From a checkpoint of a small transformer trained on Wikipedia.
Size: 10 layers, 15 heads of 64 (3 for keys and values), MLP 1728 SwiGLU, vocabulary 16285, 68.9M parameters.
Architecture: RMSNorm before each block, rotary positions, untied embeddings.
Training: a variant of Adam for these matrices, 955M tokens, 7283 steps.
MLP neurons of a small language model. Each row is named by its layer, matrix (gate and up: input weights; down: output weights) and neuron, and shows model dimensions 80-335. Each number is 500 + 40 x the weight over its row's rms, rounded and kept within 0 to 999. Numbers have three digits each. A neuron's up and down rows have the sign that makes its largest values positive.
After each neuron's rows, "fires after" lists the tokens most often just before its 100 highest values on Wikipedia text that the model never trained on.

L2.gate467:555465511544462506502526439567540537554494518483550505553592509564473527467545504485476538560514548465500457553497528566506482449507438522540578537494493551458460483535558486484488502494494478482544510539508521546526494555523541404445538480515419513487496480511480513498491487488512500493553524439486640409454512513479447446588434550483483519506512515566488539509429486547437530537510407528483537579539540433483501555504477515467501466515552492582463521492564520519431546545543385490501487526534551511496451468492473581552570490522515465532498504504456478484496595524467544421459468582487503471410526590508482500500461483536499527525482499479470495477531543532532589532501447539514500428474544482539499411454459429569453505482541519517480508490461548499468498494515473
L2.up467:486428537578453541528501444564503518531504472452463594545508486462500570506444464499520489521537445539428524495478514492489473500505498486571492494497526477496408391519552544483555466466530598541443528526571554486442450520535517539473533561434510480548502497515487509559501509466538473569533544468462518541526466497491512518581472497498498484468510479481560562425498566534490457537521465429496488506561464481568531383566495468551489473541441510511489463545458511512456462470467531467427545521561463572512473501427444493453433524473498539467475492533472544525493560526506462558457520472489551509457532470453447512493513514451456497467569478493493510507495529510564516490480491539482421558426564547451535482498455486507444465462528497563499545483589529521498450533566560
L2.down467:492513463454603547512408491533468468460496450509524484450569528428516528480515518512500437466502532509529445528497559491549558473502513495599551610550456510513566483474486495607481507527514486500532446497486418492582577548519374475512471463541551503443571547471449475511475523490489454487508525468449504498400531493455507559498555498564372493527510557501514515506487421485456518482503548501492400497523436535478542520455486454516518592487445526457515443542577473474535474554467512493496530465413498476533584514512527527498470483465544502519495525406484542599518534404563499536529493486505491568502430520527515573453491466501507437581475464533523501487445491434546501479491492506457450467486484549549559508562561447535476577547526459508488501457492466499518465456523550
fires after: " |", "|", " Liga"

L3.gate844:480463510463489526476546446544518513461490475440532462521477524475521569481516469551502474515517464506444536526447505534489548446520480556517518417504472566549483550450529530583601534470487461519510462526488515567425561424498580459498632436528492461483473476512457473447546471467498538471518515466529497527499494497489536467507485503452462537477457516509476479550584415511473547517497484506516595545491554428469491490479469487467478555505488501468487495599538506544575506536505505448476409561563517524519467494504512556514564469493522494535502511537493511545507571452545500458528505532497478474421511539471472447533457479513462444552458489500530497482528493537450489448524438511542441509503526529515531519483543487547450416485532511511523487525480489574470468570426537
L3.up844:513515579518436517507560513515489482520518437535502495520429499477432492462517486491590507506485467459568554512407544511461532442499506492395545508496533523521493451417474486516521457555470418445497466514545499531549544417501464475535518488481447466494459462499506474424498541465510419473624523511479543503475473474509467555433463578444502549474507519440582539526525546523482499517474452519493524569542554549497525540574498526473447522512493515548468465549553535550496498498519535490491431492477471436445494504482404478482459502517494534515471444500552507547406518412518476495533437451437457455494472434546435443513528572517534543491490398511493568543582526502519464504512527468500476505500553466543532523478484483539600420500534473503505449545477382514470555504527541
L3.down844:562538502549483502443503460472564512514511565429449501508501503541501501490494499498514513529467507471540427507489494537511471493486461543487521490486464473510585449504507485548472433558434466513491471452468532483496483506557469515532422476541458527436485561473506487461445520515474454548494539510427538472498462454524419516503490560479567429475455491502465494516450542485472462494463436459480536462472490479486473560580519547504455444521473535568498526514528532449583428490550530510468462495479453504502501529461487473447476534480552500476372518539490509597502503565451466507505483580554466517542564546509440512487484445466571461545465477498538485517487478491504530453504436500472477527467505464468498399575496506502445485544520549504528414459424525442490516449481563
fires after: "\n", "-", " (N", "ater", "z", "|"

L4.gate173:518494498492498479494447488510538459602547525559564529521486487458492499495557501520584526507508560436502553439500521545502502489538497528512554478493533493514418499466580442483476545500545509438441524520489477524529469506446500469547460463507479498523471448491501503492578540470495518507562468561522528490592471467441486464544525562458491473473514505482429559503425471418570493498496484523518458563524537526531602558524493526541471453516544530482468493487390556479463480499472538512546483520528514474562468546429521489514498505523562508524461448449455440521533495509494495491461502525498464484471563485477495529515460475503488479454533444504484531496521522475539508505526523495587506521509527557549513521552508521530512476548459483488551455477503580516500517471448538
L4.up173:638491502475485484504430489449477533556420460399572558498529544433495536561528528487483490510436513563465574569516440531509503548446536523475448544546538480531484542544515469453491589492484492523528490557443537521443481448472526487560481423510580616514410527504460542483527491490481512460462577488508470495553515484491553523544449510529487468565517567483511500605542542499454527519519520498531526448473450503496584464520531493519529494506495473513460550463461499515490480501492550493479452507496489479560473479491476505502515496518501490504534434557442479466481466565421479471563471415507512422443414527464434546468495503486477379480505509484481447488532521492545514479519460532509454520491513528464483557487534491560385491538452473478520465489583517515486475476605493
L4.down173:479486482525516469566479595512526455506588519521512436508446472506480451571485539479556524368459451465524507546475465529565445459532499582530551512522484462558487448471479467553447521562495514532502448529444459487546469478458533561471482468475503521517526442544487555485565572511463543416415439572487553563457508507545417511532508569504520526457490483461491526529499461529569537433524456503466400506458531424566503414482469579522505520516590482449508483463514488461542477435499539546516522542419470478454475523477480492515503546527501536494554455501493438497549444492454470434446502594530448481439514513529496435547489453487525496472582486506505538512416539481500518525525512494454552467470537532491520420503510484432505562557492482506504468549454497510568508505472515
fires after: "\n", " |", " D", " -", " G"

L3.gate1511:489547509533546409453523487498423527546456532585542503502514430504484465595469529446486524440473451508471538551513483514479467480498480477480561476426548449453488575444502493443410497514642495490440456511456492516446540488526464509547571529515528505504520514474503517441558444489509548472526428519504610610507430447507465522511508488516481526421438459439481508482537454486523493393531558484486556456464477454433490502454506509440493469494451562514513486480524400502470499501520540526462490483542503497565551487523492482521484537507519527467451472514495487433486538463453577498506466462622453488542586458472533520484544534522492452488424479501514552478486546571414539574508542500461517506485526451517546499615540525525486523585484494471521540557466497536519454513501477
L3.up1511:481529494524574467466450462542516472468511463517510561512502517446486504487494471541530468523478454413571445558527416544490535536487511483459540481548562487516436450522526507471485528538534533427473523390515527572494492502527530485516489510551548509575486540456482436487464448473523503542452546562514530520581515503501499566523447475544566594539455477555530414446471465453554495473469460456501441496531446443423555551545463488446489426450540491515564560415473469491500536504556430496456516493517440525520503468422551531482512510537479470463485523487485506514405555492505486484475496515492513479575500513472447505516540472494478530462496511505515543548467543421532470547443475414540551555448497540439508506485566547508438566497522499480533549522517554558457407531452496
L3.down1511:501510552560482505479511498501508431437513472465473541458473525507524491512522502486491500491415469410524511523521398543533482548435524522446456546531576439520472482464486513498492584477451532443435498491562523507513503447511481466546486577453544508535474431477493482480486513473431494514445463511514491533528472473419498510433503503521526524416476455530524415421499522510541478474445462437402526492482485474451535524451507490503480438517521480579566498534499505543543490532509525474458487521506513544557505497451523519508465604487501527472509510459514532447522461529548501484512502471474519504511469563409457521468404490507470527467432473529490507496489435482511459467497525476460555470472501509492478452445592543500472502477509550540503477524475522435543468509530503
fires after: " |", " –", " -", "\n", " 19", " —"

L3.gate1532:456534437503534472546460587641522476505490464537468482544549519484480500457484416548501502516523474597541457437444515552487554512489497450540473486490545495512531489476531519544524460495527454510558425469459524554551511413485489460484519493545545501470445534477505570487497546527522445426558456493445505459536466512465552487495561471488455507590525491430578479523469497482511525445418510477498481507469503403524509497526547467512550531582504494584580532445508513430522460491516471514500421578525491448531529552515461474489469479488534570500501459458516514495554478468564520557570486536550504556528504434476574602486509567446529405464536465460437524455428571543554529528574512522531536491476488448499462443513482465522471498524509498532506498473495508498454552573577518
L3.up1532:586486485518493539437493437528452487502504469526518451497535494597605540548522492499484430470521502474479562569586457555542477463552477499478529532552519504491511504469524472540596527497601479462491523544489481507515560521439528442573475446467539482487506507486527480472503530513510469450476475444536500557515553484542500444492511429457478539505515475568514536535580481471623503506574522524486565548516506510453543528541455435496400549459456523409465462533556525599518485462470526475507535519483446473468526541501541530569490478548471466461473511506450404527457529514477536481454475493499559479483442502482412410557531476503569520537451465518540503523589486503452489516512524490571521476517511544530508528517520533558497410510482462523482427458536451547524493518484509
L3.down1532:437491445498498473506477510644556554481526451517384447548538521504476484407464448490505478542495461489565588478410534491439519545513415396503478529476521516518527458451487549487535500494529503515524433479432535578567515445558460479496539528532536500523429547481469490501497521521567428527519453477483528569553515470540496510459530526513444443562532415441493462535451447533516539491424526452482520505465513455550476506523517472476546575555497487589531507449478549460550489488497484500519423560513504476524530544456474493461418496508500468504514489455516479513514469458508524523536474519573522533477448495501552578489470541422509463493553489505471551467479522549535531515503537467494522484440423464471491502486477440495493509470498488485536529437479475565473586500548444
fires after: "\n"

L2.gate257:526472496530562491425422557490529524475563463457506457578573601521543536464481591440505479500450520492527509458442525519514572460561433512564482498476552451518552569475474487585529590443570476479472446502472502493514524430578593544512509463558536423526564480485505509473501537490565543485528449491477521549507490438400518479412490489416506540515458520502536473512527486535523514557501481461506514603492488486520444542551515519473524477530476488466527516491511502500475577458474465447469449582534480488521499451548572494489460511579472501558480471468489434541511503440485534443489496459543530512459534525474442463520421553433513498456495507458522544508473498446550510556590485504609495476486446480477479485517524535523546441503479471467492452489418465497448485561545547
L2.up257:450524497517498509455530571487501451498533439496527506535498501487550508535520531456489493496531560438494516503437497449460529470487523491551470520489571470485534524488479478528540535516488492442434480532493546490515540509483496545481557467532477483451535559509496546505475422533552494536530429483525509536514471440476435476423556444501522544510430491536497469518558525486497499549502437468559532558485467520475528523503532450557497478493436453432582463503479491479491467452472495458429467483495463503539456539513499480540467485541471512523476516512511465612548452474514420548465517442463513554491515485465478375525462486479486548511422470512491523520480500386479513569627488467571499492503436505456452439507545487489511465525460485491460446488483487489469552498509466
L2.down257:447478526517490507486559481486473449446480404504476505499475501460482500508513479516463506556537504491517441487441471500518475494514572499530500490504584466464554487494488469511523466520506473459467525450478510513443484499491462530488555502486461488525534526549466521550458418483491464473480473431509438470480465508582419548462493477525491495459480480562509441532509491482463458507522448466551500453534472501501491469447527540542482553466449445467519508457501459553514427433484488499489506415496516475489482519461426492474488538548544492457508545538549427527566452482607438572538512534451571515512496520470512434518492512518505543475505498531487521482463480456479546534511503496500465482497500577470465460432554434435460506534504499475496501499529487525524553503519455
fires after: "|", "\n", " |"

L2.gate1689:551532498477489487535503468552462511548487502540590498514549497483471532524498482530486456540513492455460485534541469546514485543517537521503498461473489454539524460488494499485499479474514476495527450479499459584503420553521475463495483479486465509517526498481601474507458489513467532426439524461542510507528502516492501437471452511468582555569526468535526527474439539453477530506450516526535537546539485493488556497413460438515572540529508479502451495576567517471437468536559547475472531464518563546405464468449490614513458459422512482424446426445516489457416482431518515486489504430509499523542527484485522474545549500452501474505490458527448441495437523541497553484588580473556483511458447462567541521516570500488515608498500431494428514437599477559473520507519484
L2.up1689:493476530512581500493483498435495369560551548485580503533487562591500521447465464533590497557546495465473515568431471479525509477549469459566532498505576498521512526526496426569535510520537400500540487473483396527534500506510502491464502468471478475520460520483524477575542511419594596485500502472563526494493489496524506478479482499450494419543497530583509484526522488473529473408488463494505522501545455451496477522559523497499553474479518544502496562483446552412422542524527557506462474552506483464481460516494478473478482507594492460503495481465512480440480486526422481502530532486471539532554481512477503489504493535530469469535457525508527562551494519519539475484499514482471500504520495547457423491453534500495549535481490537491465430483509459486470548492466472
L2.down1689:543486463521499511489530439526448533557445414580469480482550488440500485549540462486533445523491525491493505524574498564568471468474539482466500454528463506535481488493546549461492444465455574563514446498453448555505459471521536469500488492435497499484533475475560505427439503528467436464500536539539484516563480545486449475512453516467550581532500526535531566473480633454460509531480489589572570548527525489436563500414469475458512502547499505537476539527515526485549564511563473541539542454499600521442481509464522610519517520449456493411472460525530521428498491472515515491449544519491528536530503519556484501517522454493563513522470451536521406477494484515496529544539561498591465510458458530512555508517485518503528595535498439568523541460552544561450501484538523
fires after: " the", " in", " |"

L3.gate933:557514547519488448436500477566444552522509621517508527485490493555481589538456476517501444503422548435562541449467552531493474566438516536437500532506459470504479460429506479492522459500448507483502491538516533465544573471498487511497479453584442508487488527489533522452489567482489483491568531478590439569537398487484514474481516534548505508458461489468433521471501495415458478502453486463542470435489501569481471527588482468507491478540453468579516500572473528558466494397483545442477524487598436416485466450563502518460473512541573440584439492553565482463592453593463501526432488510528490486508494503460532558547470519499505433525552517514509509568527485456424461534502502466467530487498542531438467492474488523511501542537513491366485450503478563560512574491450479
L3.up933:510464490475449508543415450510470534469504542481487536494450503506504507553481511490551530502473507472526444525553494471462507536467446478485511505575469473504446501563578492481522399503460569502452502497481531466522467521454558483536456523510428551548518475471473439505485526507468524483485518501473427561520513471508482454551482522507534562527495511503482523467482502501493482509507519437517496542490443520500516412499568413573469486510546454540542525487470434541572515500493476495529498399507496507458439501527499451518512498507552468531502492471458502499518466526468479527538535441428537445560487553414467557489409537500513442513528427494467490571533499489492476451478398476477554469433475539442562521490536548453486513511533547474459494476504476561531490426552520
L3.down933:444512394490448508540499443448567469509445540493555469459474525491416487502522444514562559487555548593465503574507469517458527457465506430585500527524563414470562536525559581518487459514455425489519557468528556526534450490522419482537440505537495464487426440505433486493500535458548460493475495513608524491496451473512505527546425503519497509495480542557507534534467520543507511483506496507503509518458459516463539425447530426530427506515558530491554531569474486477527483534484507549549490561415501475517510494468480434488512482498519551499534523453424549540485542515513574570510531440460524465445508456477467539478528508470460507522396491572543455546429505502516601473500459530481486486468497442522522534473584488488529453583450452515439512527474397469555472462482547
fires after: " |", "|", " -", " –"

L3.gate683:525510484497529550532547506480473546484479459520556477495531544537505551508441493457510566469496531465500473456497483518502545474525451509494507533489471486458479512513536509513523514499433387479546473498395552511420471543506553540558556524503513514486458477481531551388584582511509568489497492482459521493497494535482451504414474492528535509559528429510460540577467492505432565522478540567545527536519463518543490547483442557421465493514527514497417508473512550433487444517517425484551588447473516464549560478568527457546537518481503572523550552561568535499466452511459489467444506537584471462505493500503502544489519603518443409547532483492553482465559420537514469569497505502510578548526532487492435494502392579530515483470464446483552482514493513526522516538474456
L3.up683:542552476460541474462506554497487487514528486480476432553470514571526535534427543458496440404401492488481525489513464575498512496531473470519607516547484491515512552578482491575475504514461475501519493483478496536463494457446581461556568430527465464460500465469520486513538521470516540517506508527537525578468569510533498512513459508441396484614513535512530536483551522539538582500507472583459470502475505528527419491437484565530436473468488529514408489487477589537475562516471515524486473515509480499471500540494486514527501527527455469490475498507530381499457580480395512494536524490503516462480490574529439472469480444527563434543476514544517465504597494531533561528499547449551564524555519499502463515474441521551498500504567505460540461500444485580493448542468510
L3.down683:494488542527561566573512415444458558470482449545501458519521547500500545515503485513552507468477473505534507489454474484483523492439495535484469532498527458505564458508528595521575510441403460500516457576474482432493569514507509539530528491487471493505414514477510534446556550503458551475462484476435523520526497473498497465435525471532528507497508459522516503538498432562446498523479512531535509500499480474595492513530458505438438510537535464478494590483477525494477446482505461533589603481482514423495518404565539449508472525551550500441602517465502517481479446495500509420546574495508531462482507512492553485462539559544474466479539412521526496485531493566502468544488490540511507500526471520519469536478469497479544461494444549501468557484471582499519570578463471
fires after: "\n", " |", " Labour", " ", "-", " Turnout"

L2.gate164:472463525459509485532464535587513521532477447479499534507530473511528585427476474432476471527451508518489484532416434557503494506539537541495544512458524489531486477522492536546460510502547467491479479437502467528511497546491521520495513509511500503429566454551496536477496498520483522521542375438452479485473529465507503453505649460452437534558495429556479470509476471504530517524483498543492487481473585436573480596581509429531540506467491579496467443525529519547466493469553469555468441478623485583425446532565440510540412542441536488474422456516481426433516477493487485538465507491540482520458502500471623501545427555479523508469487525536421411475516533513524556430532481524569537507508459490562514481507526502560535535582519461473521491510466571515451456483483490
L2.up164:499452520480423483491452452453519479522538524520435539447460465500513515467485573489564538594555613565517444472522539442512517499527476520547546494556496586522526472534504496548460542545474504500551507485538459477501459557482482432437444494509549497479550494515437515528481512524491406514457440451526462471455557556488470470514531463471537543460481470506494526517467573488508526480541568457522579505403504510481379548474491470533549581495518435573538432527566427420456519491515453491476525565483469497493468424475573487459520531501489476499471455533464481471483473521545527497510442438542562526490555464489540524440483478527534550404397511464541497527503534552573523444501506455460498483518453477575470554460495484585475486479502509597491509423463535505431467521545503
L2.down164:546497553513536514496521485488491489457476506519536482503447562482444493508592485564555492496512463478480490521587463538497423487529444503523484453520472446535490481532545513456521493533489478455473495509461491502565521509416497482548537449481477558550424536437450505486440469477550535500459596588467538543491486549488587497477405502554499484502495536530473467453478545481483485486489500545505484447527470504479543447514462549461493407575472436496512552487550463470529574525489533479547516511504443400610512491538512461456615475500538506522524509465541512546508534499485561465537484533511520490561479511444478465476539477477452409577554483452520485526534483517485450492463487453457525542498581548455447521443509438401452532484479476481481553499541528473485431507521489
fires after: " the", " in", "In", " on", " In", " On"

L3.gate805:465505466526476492512494517578512497543474491487501462515506495528508520549521503507515462519487518550532457492477517570552475467491513444531581614562463488470521551514535511552589530390587428531545496511573491469478442461515474471511501522509608486523518458508573539410512529452465514440529532482514558536529498481445494474497609469470489531506481385502543517489512478500481492587547424526521497529446465527461504520574502429524512611587470566550497462500502526517492523522473492482520458530504529472463499495521487435444522514483536456549459513370432447490506506402453527520523497492521522497476530530432501472512489528474507527502482460447595546531563477557511500536534508545551468451463550513479443509435460557510479461510501517504515492449470478531539483507493488
L3.up805:525425509608529598510467434396562562473421492472477489509501547544520672537523536408499508517523472535494496569519481502447472482496454548470507568489512549453595500536549434483467541465513512472510501437490481508503530463577460436519439491476468484460473412500448465526502538516482416481561517436495511535467553483564489488463485519508496498563470514537537508535587491582486517456554509546505432475524486515499484468567510506540476543408519534478515523564505530494535499473455492476529538544485544507551454500497532565524514489474420501524488465587476440544486501546480483490476463516516509483437556512431536525458490467519513450567536478542448533505573449605481482516443505517495490467505426498507460531536477455523496481483480493523458467511492445452496509474564459
L3.down805:501468496571490567537436472448467527501560504482477532509498512514568523540498487480497529473540514529483462503491477457492540559531447469504496525538526528520537525513508482525447509496519523563517555486577512525552584464493525503464478568577536487496497525443474511538570528520513436528495490480397545506495526444465487569510507496503519461533543517562450514543465567538472597471539548519399446477511516473540497478523529476477469504548490471461515515531482531482507483508419491520559472560506542457488441564454548563542471432522475503506462496552617488533553433541457495505493529502515473545466510447482491516462480369488513540518523546542453592504493485514543501461481548470472549486477449548466517585549462426492503487495476399527495500457499481551557502450563463
fires after: "\n", "In", " He", "."

L4.gate1434:506495488432546503567491536478462506495424545543457481561512551486522477542511492477502534406465474514484475501434513565522479601527515502511501501507519491498529502529502458473473530480485558547491508461527495511507541484517525533517541551569532565515569494553483579462570530437522542435480475561527524541412450563452518488534543490487467504515444420508502570499485451431510559510478470491479455431454416529518466467544508459490570558513542473521480416506542550598491554505463487459491454509521508540455502510520468516528473492535482521542441507462523445529516505434530443488493492496520463447469496497500492488528522494494500500484454534466467445517446554497526516551515602441464504512593445518536481476519546483505459507519518520467524470480463537480484357462386494
L4.up1434:479443505551525522449470440443429565477546570499521452442465464577463554511484495448431521475563480492504492579524460539533456549522496426482518529465492434504512433478420442511559513463552515466536539485476497412471485433481503557544561530485587512510452568489484470424499446477470490498451547530514434519573551421527567577492442497456517510525469467509538568518496448543494562507517457532535446503557575508500432453464471500507501460436480463518588493542546512506582496511555496499507459475484497490500585487496509478534457471525489483455551520535508600562454449461441549520462540559495491504522523534484514485474547428475602533513427520483542484514542468536540470519406506456431530514424565473509534568482599492517466498515463421500528494452521434517458468502538464
L4.down1434:473538432456505547492424519483537547518496513466475533475532498461481499513488513501462471475497437559569471444483540358395470499445542443491468537457557569527520546493498472566505550572488444489541411508393479519490534463477516514496478650467537484449495546530536445512449518505484450512484421489402449582591499477434509488548508457513429443545541520422481478462493509503556507429492518488507521461444449509528598491509443514510532489524550514487457489567521538502552495421451525472476422542529482478497514517517530475539431485543457509467506469484531474501456519571604494494468447474565494469477486465467507478535557525541485525437571565421492530509384525521536433473509500499547511484512545519472447472493483452504498450480541448512473498497574613499489512550498468
fires after: "\n", " is"

L2.gate802:453553514510520466466474533481474523575494470527491527507515495474507438496546472498526496501420566551531433470464470537519530570440449518483502436543546440605450498509476558522590483498513466502536484456495450475525474502501452515491455497561432456473475503457522459424523514534498572489481414430557611507507542477529490561479498503535422511503526468558459455455576447504509485480516437458585520458558517516503502604535510464450505556517447529415459499485413540564433484510449454446455433527577438442538499505541548541536461481529470489525482436449511536501496480429455506535449503469553482473466582477474579446464458539550533504561524561500498571451534506488518533557525505513506485484521547511474430482482509496548488536509478495488482495568510539464503547487452481
L2.up802:469563497477554474470477524531487484459423437449462457479458509509518515546475475469462427480477508478488428554480478552569483488509465613531467499487486472525465544500482435540503539519500501493530553514473449468506495465535509479543460534494505541448451483461526575437534431537503476558505493476506590540464456468508530463528490559519493516427548510533471532479531438492534527405555501535576494481444460441537475553477533484517513550444494583533466514575475643442506423544507515468467562504507442462473582462542486492507468451445465509551465460484478548503486456497471489508442574414509490516498538446427533437488416601473529439519455543523489521478541455482517509506480517471579493544583574418435519487426521560489560591486598484542512412576501577417493458431508450
L2.down802:530474538503504490525538513490521551477405514457509417496522520549587533562492403468475399493484481487524455484417600480471553544479492544616483492525500475522460562532457485485517530476523527430511538537531482425542481515529532598502460613460467559518445494492476549555525469533524518441517561486403540583546466497477537496553504521468508531453510546470522534481485464412492538464551501532480432502486545402541483500487563487496450462451522537488447485521522512471516515592475489571465526488529496543522615514450522450538504549455488586528511524518511509492532444525499502473493495426481544517491549460526477498419475566529540433503457557445484529537460413469558460516477543527500493482547500467460579501503508559463570528462594569502504451565468519471511500419490493
fires after: " |", "|", " In", " 8", " 18"

L3.gate581:560507494481487474491469561546496551467511506527456524533527573472463525526480517485482462454442432505481524485477514444515526540536490506495541458470502519488492551504419507609482495513547533475543429492525501485519513501526539455536522494505446480492519502459468471438453517447535424487473481517494554496446512520488527479531489447506527530523483438453517496514524523527478566499492486535518501548466517462506490511480480514451450530461467507506456454506478528505492499461532499482384497517473550511468528542555464509485492471497482438475459476484446502536478485492480529513519458467551509493516510487537466473541503501551498445481473562509485509520478619650569613537533544544491513528592556525520460435446576561477467519484513511548579442502479416467445457517426526
L3.up581:529514504432497485488502525450465454513489477456544534486415497506502565501570539496499503491525437514497522518560561524546539498449533514497489488505555515552396548547435566525463511486523560402521426539446511510561470470489417554495463432514517531477516497509504550494487516508528470478468483455534519568532480514567525494518528515486511536454471436501482559535588499522472522508503492460500463539498556532493525468528435508489494569547583535475521456483533480535571529499412556437524501525431520572496503416470456524453533495439476539522514502508440459495464431452508528468543503523454568418510507468480498460501474451574532501449522538541545455496506552498542536473457504525582453490490425517516491486518533558518540539446527514439509472471542464503467564492518495
L3.down581:399509470499468495523532592564602497531502454452470530509482484520497447531453454502521500491498471487476534482517463531539496454506438559494530502541527483518546519487467502531441503520482537434520457486538490437504454535485527484484450603359419480431549471485605542477557530475442494527401515494504488506519440557473425502487491477541433454502468482469482537495434490495555545452537459478450503572471547461530459578505498498474494490488488485487539511538468569419483461364495500434563501539582534430505524504474588498500432509563533445473528502496451537507438479533564550456479478516469556538360485505549508505474525504483531570486511494486475536532466553533515463553518488505484582503496461503479487524496472520472527456521514470484527454483497543471478483504470405
fires after: "\n", "|", " |", "|---|---|---|---|---|---|"

L4.gate953:514477501484549460551555460467478554526463481530536524509504554523537461461506518453513532465463517531527583438529536495533429474533424472411475544501499484471508499473578587466511519552498474533520517494492422505479536466533519471509537449521484487569436522549516533427559498431512487491502561491505453486463394503488554461540466474478493560570467432521455445550486495523513553564479581485480504574486495431453561564545540502529490550515442562497451489583520481505554522495536552530457405476537448428486494542527484534531579509503445533467474550504545440437461515433508550477492480511526507493465531490509511438557521554618552439470492506494574495479497560491516476494484508529581506436549526566504472452520464543499463456561487486492566507463547510520623477455445541
L4.up953:537483464518526452531562504529529541483445482511453483530516513434501461468481487505419472491593495539428549471481498432488465457531499444458504554505469505464460462453600524475529501527470466474561529516589465519471432463540496495485494471482492578483437590522536502480549491455514511525498547512461432463451490558467528477501496492508498559551525491472467394558530543439488485531453529569512495592432492400497576541527477482549422503527575545569502511486501523482524525431525504496559439582486450419509541478447479604481596542577447478491470557573522502469463532465544540522488481501553463585400428494549465545473481458502499434489518498482611502544470453486554473450583513512569524534476389527530499525516489497522467502501516496512482477498529483500500497457493538
L4.down953:506534492581483491534449489516474430480535511509443437502515471538470567478493521457496443462541483532526520575504456496453542502477574513464498533466492492537512493473509523556576567429478526518545514538568467554464465455481528494476470475538503531454501563445559500460483455501513491550515460539447434543502561468489533480453558575489500550507469533463531526490479486479486431413496499541480485538479490475506549482574481524539466465459525476527464511430525539534506485442418465456552509610499462476506475507481528488556537531506550459476496450521460528583478437497485581550527452507529435587445406553525492533498432401454463445551474467495569447532518456480469490450580514494443492551424470481553505567529558520501446545537564507520524536529448474462421530426494471
fires after: " 0", " |", " 1", " 2", "SA", " 3"

L3.gate1414:520525511551546458466520504524463529531413531576546435563498564587496471501492614470495473494481491533423528428471512514536498568495494431456520515492537509512502586472547472515543512525468461507500503491499505561552420513476563541449464531482490515490480548500509567498500471491562547486536449474467511548489471506464481453503456509490445517535535565458528548482483478508533471555514490508479600521464522493445479394524465433501477448546436506502470450482484516503527560448472477525498536578564515493541545477530524500584573510534522455526444478463541468541489459493450544502484507563559521485431518538528485482518467547607457444506478483485542432525542568509578546528537528569484511477555465500525414460557473481573568491504501581521527466467512457480559542515560525
L3.up1414:476531515508452413446524471533472584586446494463523447496508582577467475541443508608561444462561530527480443465494470558482471403548465475537525504490510463506534482519568482462428503495496482496551444497497449486465388485443436521512418489503525544493501506452524570520476488514534502518545462522548527477485466537489426512511458543489456538452514497489482490493542576519515447512448519481474449523499451556475564526471526475531547523476509493511517500514545501535532489548477469516542530437502446484494468473404485450470497530450535485530460543528492477593496504500478391459563503526473476486498503515538515498527516554585563435497507521473445455484507515448546465518567459535427491528469547397497414563464534464491407483523576517482522427510488517597522539565528524
L3.down1414:450501488543531497434548458538499521501451511502503419529499491526482483547496453603521473515445615431471438512479531521429457485444483509542439457467489463462492418465506454491531540506425505515524596521500444455602434464474499494514492609437459572484476442497566527559522511494527526506470559453446562522493498501532502502511485539524424548522487581513445529456506563531534479533435486540491584509547533514532519501492437502503470477527481510506551564514498472518484493447516501492579470440518573538457480540477441504525498535556545512534483510487486462438414540505533461416526498540535447461429518528538416561488494577530495467488478529455473432499596520532565426492506507500423495495501567458463513454531558480545494472514497459510492454491517509451488459510480492
fires after: "\n", "|", "-"

L3.gate55:519531474594477521520517459496496457495471504488471494448533526535530523468520569477480425467512483503453549498471523511479480469465526443472491542469557498501533485453523480546488473476550513521522462481535529532516526459488464514513492497502560494565504414552488441484493547494513555448467507505520498474542502494579508491515555493489499511492557498501518475530519502517485541530533528427516498436539496530427481503566475472562532618531612521485477482489614545424502492540459548535493487480492549510563537542503545536457466556473542489548447528455460487550578497496465481570459447515535517419532530484438549573451519501506523516434485472475533547483506470552447467535533457511484506476478484508529508548485468488480459497513443442548503504447545517546582533512456451
L3.up55:536509511581523523475459476476462527497567502466541407497550534546533494565501544452493477497500508518521565511477454592551580446518447537511589466470479547524511579517525375546524505449527528583544470517454434536453546538516528388486485515559493501536459462505523468410524481486489520418562515494459563496507507472453549447514509412465486512570488556487543574533584507537481514516471521589472588561457445488471486479562535541444473527449437503507432455589533475559485462459452459511497473468600495475508479476473525494484564475490488435492559516547460395503457616449470526475499427517504542536445501533551502489487485470559491421557490484484555514532477487498531559571483462504547485486433527504492484493456519517521508499487461474516543386488488503471506467530570522
L3.down55:510578417563461525558522496532472453473473552473432472436514520529459529519517581496465430460472474495480552489449481494490497460463526497477483493464507494523553503445516474551457523501555529522491468515502508541451515486482459494505431528538559479526503484533521451490539509514513552440496477500457522520583461484554464517477538433510496446497586478504465462531532476503498582508549511432549522408505474532482500478526517517492545548493547494502464515504579519453540490498414521535468492489504582528550518483464526504481460565500526509519483509493492459510613477509412473548484488526559522428519498472520535610536485505571490525468501448456575566456535466505474516524496479483550535518452450518563518535503451507547485488514417470535495450441553473537591535508531493
fires after: "\n"